From a checkpoint of a small transformer trained on Wikipedia.
Size: 14 layers, width 192, 3 heads of 64, MLP 192 SwiGLU, vocabulary 512, 3.81M parameters.
Training: a variant of Muon for these matrices, 7251 steps.
MLP neurons of a small language model. Each row is named by its layer, matrix (gate and up: input weights) and neuron, and shows model dimensions 0-191. Each number is 500 + 25 x the weight over its row's rms, rounded and kept within 0 to 999. Numbers have three digits each. A neuron's up and down rows have the sign that makes its largest values positive.
After each neuron's rows, "fires in" lists the words (lower case) most often at its 100 highest values on Wikipedia text that the model never trained on.

L6.gate154:522491484544519447547455541541465531558515508503510477482475533482521506509521513522497463514507529499498473480488536503495504523467527477513488461552475531518502496519490508487518499521501508483492494457498512480462472490494526473471510544474470493523479507492522482535502443503536482466487472539526487500501438487510532468519530459500466507488508476513484486485465479471469483479505513464494490528508491512482525488553544490468499514538505492486505514477532532508462477526475529505476498524530459509499542504518517491522529422542503495489518494512481474524447503477504521498
L6.up154:547501473481478524503476492499487469423483485500516484504494526486513502502471522526484487510536497512489459477496510499523464501534545486528501518494563528503444477533497519531506522485497513523508468486498509537468519490464482554546491477503481529508516491517497482501501458500463499501506499561500454474529493478477535523513487500499506466459507529456483486501523462499488472500488540472534516526510523514491487499492563463504493495513498545499519536538530539464515513517506500485484513505553436495458506466465478475505487522466537542504527501508489499457511539517494482512
fires in: "their", "they", "together", "whether", "book", "both"

L7.gate115:494527524452493511517479504483530483473471530492498449559480490512506474521499498467464537519491577521481523514457500520479497498511492526490501512508465554512474492507512461515470519529470518521499486508528500464543512515448508502458546493530492475467490517487504547509524475502500496488488461485454529512480480504488473468499509503500484542478491507512486493512460515547479515530472530493517515504470519542524503516492460507515531529465492466508507492485514472453481488503513436532444512491486521500555460525508481479493505475455485523526542517527472479489506461523519505490
L7.up115:546497519525498496490479492515495473504525534462453534476488547466479467481511519513552505526493506485504501497509542515446472476504493546550527501486512492533489510480519488473499539558531508501516497507487518451521467514503529506467529485499492505480524526489487498509503526483472502472544561504537512523481496513440460506507474484549506498533493495483491543507488499512483464508510533462486467473490492567502555526508534489540508482548496554463475493499473513479480458465501489533515505500518501516497482495494479489524494481453521506469516523469479496512482514556493493512
fires in: "film", "april", "civil", "films"

L6.gate108:477505491481475490507454536515577525528502496488496502517520495521465500469476536524523467499496526527498496465480513532487460516470496492498483490535513462513495502493498491462506479506510514500524514470476495480486548514459473504467557489481493499468458522510479478504518477520496473460508508496536487498439515459496533529508477542512474471476474516503473526488495482500504461514487499543514501440499518533540514506539508490494522479489539510512459484430496496433508483430519506530520518511491550496489505495506468555490512522475510474471488492505528487500475524508468548488
L6.up108:475490448509527476516504473496484468459490543515503476518551520488473490501474514514476555496479491503511534496522516504524539506480515512512503492538506507509488543477541550504499487519476484489475504532453508508474510470538477544480443500505451518468529456521520469466497461568551514475532464521482502494538503509520497500503489503506533502500485478510502504474534502498498483504451486525464494490525495500535571514505528485514526501471515518552527518512503478516512527490448457492459506515562498527479518497523497448513509468495505499463491483502474491494498508539511490532
fires in: "film", "february", "films", "judgments"

L6.gate99:517527522538499446484529531513523484547493529480507493502521528508467488519523478470506482522477494505535453508519514454507501531509527519528515467521520508507458525508484503446533469453483499466514496502518533522475517509472506517516545533460505511491508469502517520475474508552513471461486516566567470518499461544473477516488490495458519484517502469500510480468480493474465471484485496467554478508465505513454529487523517477494511513462509496486501490507514513488521480548500518555500504440503526503532503501495513501505473491535490480488517528501555501486553490518477486515
L6.up99:498553475509512513503469491488476497514464519450483446520478528510469483454525520487525500493484500475523491509510530520504499519509536489527508505491516491474451547478518485493502491539478522488489511559480497473494459463560488476501509520535493520494524530514518488449499494494500499496513504477457494531497503509450428485498503501450522509498501475525489494535447510491504474506492538538482532513494519538511477502494491493537517512539488488448495512471519491479517442451484518507525520502445477477482487492534469542529499546510471486503564532511522482539497517485487489486
fires in: "first", "against", "who", "back"

L10.gate148:499527495494511478483477522475490513482527522485465477497486549526511494465515492458532520499520488482475456480515487489530540468492489507514409487475525542490473490487493523444520516503495537509533492487505522521471490511499500474517513487513472510479494509483515551537500464494501479459482533492515496482468507471457502481510472538516516477437511522480501464544479531498545489512503522563477507521493527499496531490547501520533487496532508545569496507471532516491512547476521464472477460491519516498532525497507488538505487505485485495494531554508501484521458473477480507527
L10.up148:503501497478532479509522514455484504517483504495533525527509520508494472494484517491489530487545493426534488479480528517499471491501523551510467511506525517519473496504466491502515507511534531462506506529433515494544498477485494475476519475532516476539554508500480503539550509581509484493455559493496516506512486489524491509450533482477513516500426498492497544510492480534470514481505460492508510561507488506456485484530525494515511511515523566510493498493543504511485521511456493516489507509484527525484515480514490517460520482506491532500558526496472513518481527482503504518
fires in: "but", "built", "building", "album"

L5.gate157:487497516503491529507440465561537522495528510512518508508514511540476477498531524488503507460535520503517524483499458532528478492527549454481507505463492486496487512467463481465516498476438501503458487503497473512520475514517450502536501442501492500489470489541470539501466460536474528487478480525462517496490506526521488506522493506474494512500512526480483486416544491446509491530485452510485432507485494516495503484535533502482473483504519528514539507514483483475496474500551473494465530489526527498506491525501500494475499498497499517499515536480528480541520486467488503465
L5.up157:527505503497511522473514493531499520514526486485503452488491510424508485476552489495484480479512460510527528461506526487507511500527489463513477466487478488486485512506487433506474493468522511513543514461535474484486509505525473488424481496490475486492474517482507524482434504514477497571515503465509524483506462534543520471503507517485528542476505518480506496450484454509531516494488474515519461532505475498516525493514541502521509518479535509534476480535518491469509483479483527501537484544494477497485485505483545494491434489484523489485501537498491483525509492440498531532
fires in: "january", "another", "ancient", "original", "annual"

L2.gate161:462512501514517442509492517467521486509502523523538507500483473489545505492476478488533482470512495489506481496492526528510474500485516525488543509489502508481496507505496522512462477504495464467486472558478484457482509512487477450478522495512500454547462508494535492502488494492471513453507453524524471480498474470490523507515499546496519516494468503486527512460494497495474508492518493469465539479507509502559434518487482485508506482553478490508467552521516533497503481474490479477509482476449416485511532459488519516498496495471475531552470487473502518495491474505436523538
L2.up161:516493492524515501517511488535507489491522501484474517512506487488494469478461501504466555459540535551509501551481502513536484464535526485487494507504506485520493506471450530498469458515486512468525529517482502479504487550493516476513564509517485454506530508485508438457510491487544502453514518521484508504509488500450504496514482516476512530526488541492459484465458516480486523492479479486485512486478494524459506484468497494446478527487517500479510482496546504553506509524473509464511500508487498514486451519470537506479477556500528518490499474481526470506486537512463469577
fires in: "there", "they", "this", "thomas", "these", "their"

L7.gate0:513491522504474450517479469493546471455484486536479524520517448507542482532503494467501515506502538506490531495469489508479491478515510490492498518472519537474509500487462552537474520473515501457507458507477515533520500541488463466532502506498542518475496458540477495463453511514530507523546487513500481544499466482496536502568453489465545473509501495495502502504538508491467487499501496518537501454499503488477532483476480450521537481464498490468456492503521514509493560449492511476535506526501496506507541524506495477503511552502526478498469517510515535483483514514514526520
L7.up0:488491520488488487519497474496533526507536492502534527477556468476543523529513472486471531511466515445467482446501514511505514518468544459520481510534510512502497503479475469485480442474542516492493529477494482469442524468493500490459473424495541474482510477542489562456474530504518516515519537528540495479492477490505491509536515495514491491455537537498485464501506492507516480517485507518483469482519510474477497492506508517503468510505540464486515481515562497533485484464486519551487490500506483506524529488432490487543504504500515521518529521503489504476509490504495499478
fires in: "to", "may", "t", "will", "not", "would"

L2.gate37:492512474483484511522548484546469508519487491494504512492534490495494451526484490485486505489493499499537569491473455481529523479542579506486468469494467495513480488518521488456497490460524510500512542486523477500497502525491474526460486449524510493503493522518473523516507474516515505504472496529535539468484526502519465488503475497495479483478485489490512473514516509489470434512492512459511511513527457525498516486521534501484482537490526524501535491503505485486514495487455473459462505522467477484479479479542506500440524447482427495505513522492563453491457491496494504489
L2.up37:495496478505491486511484471459528533488510474492480510515533472503509504461522512478494506464501517491532538475474490555478522493529517517494516461484539478528464466501504521473528479449511485474529522497451450514473478531443521491480477491523496502535481484507524503539541501483483521511469504513543502512526521517472509498490487457508515535546541495510502519515489543558514490480514524515478546504530520506484494494498458532518474490499515469504536506517493536469553509534520474497548504489464516519540492512562473483499512490527497522490465501476541468511446506450503513470
fires in: "after", "up", "upon", "launched"

L2.gate158:515490501536504537517505482481522511531513508570492505501521500536467496517530517492476498492494467539481453489474490483504506462516495510481478505558487489524444516498474495484477505509504504480528465560503453471545522508504499570521489465479530523513522520500511514495495495465491552510499503508481502504516490505512563536533475543513479492475492519502471476500502475505478489469480522470494510514573534483518470465525478512560489519567552468502490510533472507465482461510502507499512530489482483458476532463502497521508517470526516473515472498510489477463509499522484528504
L2.up158:483487510562490459496487491509481505496499498484503505484513478477520502500487493511495495525462475495522481512512468518470520525490489508508513519504450513528524467490514510498464520460476443501511476470490488502509472540439481485524465475465515533511537485505471475466500494496510495504540525498538553520526483513463489504516444512516466570512544468476514505518513532494523494496511535517522471506495459514444528527505494511489565511493485470524505532531517488448489557437492547529490525513473496528556481462485500495528470500491472476469507533476494495527510486495495509480
fires in: "each", "eastern", "death", "teaching", "headquarters"

L4.gate159:499533519486500523514542503489474473491480520504475485466493512472498497514545490466516488521483509546482530471469522481539535513545487488535497492508524554463491529509529539503503544523493540524517497578467455456520512545527493504486490531483471503485517501481524511503514523531492487498514512553512473481518530502455556514523500513489500546504493511505478505469535480524491480523511511496524522519506485500523528516510522503525469505526469503514556474570489541524527515519491503515532497457508483486485463539502492486498511445533470507475493533494520446503535509505522537509
L4.up159:513451499535494506470444532474469471494516504464458497497521494487573510495541495513459528452518507510473554498485512552497501466487484477493506482492480474486527516496523550515471492514489471481554502476523483478493521503512499490494502500496440526500510509489514517450435468532550518467516488494546480500533461479483527478509506523481479473480522482516518504511472502512479500545564474485454506510483491527486474473494539504486534506482538507529509491531521465522501472501478509510501472521494499541504477478493444537521500519477524518550484492506506474505507487484474495526
fires in: "until", "democratic", "introduced", "democrats", "competed"

L6.gate124:507454459508485547507475558503492506503510495487475503489495505510521486478449486468502518491467493520495522541451494536520499489496482464498498509522499478535506462502441527490503457481504526514535477548497505506525483502510510477538471476482514510509476483479527481475505468501530532540511525528559487483536531544471491503489523492494473548500516509491515498516463460486456454505476533473495524514491520474520471487542452495503510486490442493492510497520455512483478546472471498460492558505475510454462480512504518523473531463469478460488522501452500513498488500495517476478
L6.up124:467516493461535535486471484523470469495510476492458478496476540440506506490492489493520526476511453479499532496481539478501484505500501490512463556523494515495528500481527456449488504530483500529502482525516494516459491550491512474475480487446430554497486456460490517475561480473474539524501512511488509472499495517509456463507499513505511505482486501466488469475490523515453488511504503522483491517510535512508497490491520490482489512506507516521484490584503550451533515525511496520463503528514482528475508522527506524472494493537468496509488506449456485505461504479514515515
fires in: "as", "august", "march", "addition", "april", "january"

L4.gate36:466470490515516536522531473515475503526501433500478485460509470498495466483495552507496496510536444491492501477554524506474532545472460516523515551528439508488510498504484551442466469519511472525486503488487488521491487503513484460524525483476493484495515484468499524492480520457510536483481508479511515486485495517504504521533547544466499443501485501548498500485495519487470492505519516517477491551464522505502516513505474502518517501558539505519541549523503547505472522517526478496547492504566494485499501526493517515508525475457490485508513486496522480512529495499476508529
L4.up36:531492487526485522519508551514523491498490513496504510478491489523525547476509519460514465513519468479527540515494531517452494526507570487487512480530501461459507523548518508463466508479500493558505476498507477500493505516514513486506474500522525530475487496521523453479513510492478461468468504464466481488521547456459509481565525522505490517503502499497541500476489491486469511515448434552485502507499511503494511512482481495547490499519522466484527477512535526523494535536520474510450515530523510490493502480530522491496512529425518490527568500517515491499513505518506496480
fires in: "this", "three", "these", "first", "third", "same"

L4.gate91:518503481529468477491481512501500452515501498511478477487508454507462489535460494513493472474500523500493557505485445501497532526526480513451514447483496512473475528515468502514504481492460495516516532525486516544549522476510478512514526482459463486473507469489515528482495498509474513529494486557554529494508463513526528497533497530537500494522453508493493489511486532469491508498503497427490504529507507450470507505500453525502512548536507503517484503472514486502509493515505502447474467473429565533540498534532468520501474528481494498498530483519493472475515506513492487475
L4.up91:519494481477521515508521511456505543473516503505458498479477513531480494467484495461515531477510482498506520476500477483473491455479477508491534491500492515486538518486501483516527489469492508503543545454495468512524485538487525550490521510502476479535505526525483514466521514467437495513472472506506524503501503499493480503569488524524468483467537505496484406506503481509517509455480506504500542513504518496482461500520533454521571476464490468461489485487508489470500493498460477429470501473513462534476479539517518506492509529535512562499511521495501508496510475493517506510
fires in: "football", "built", "white", "wife", "wood", "look"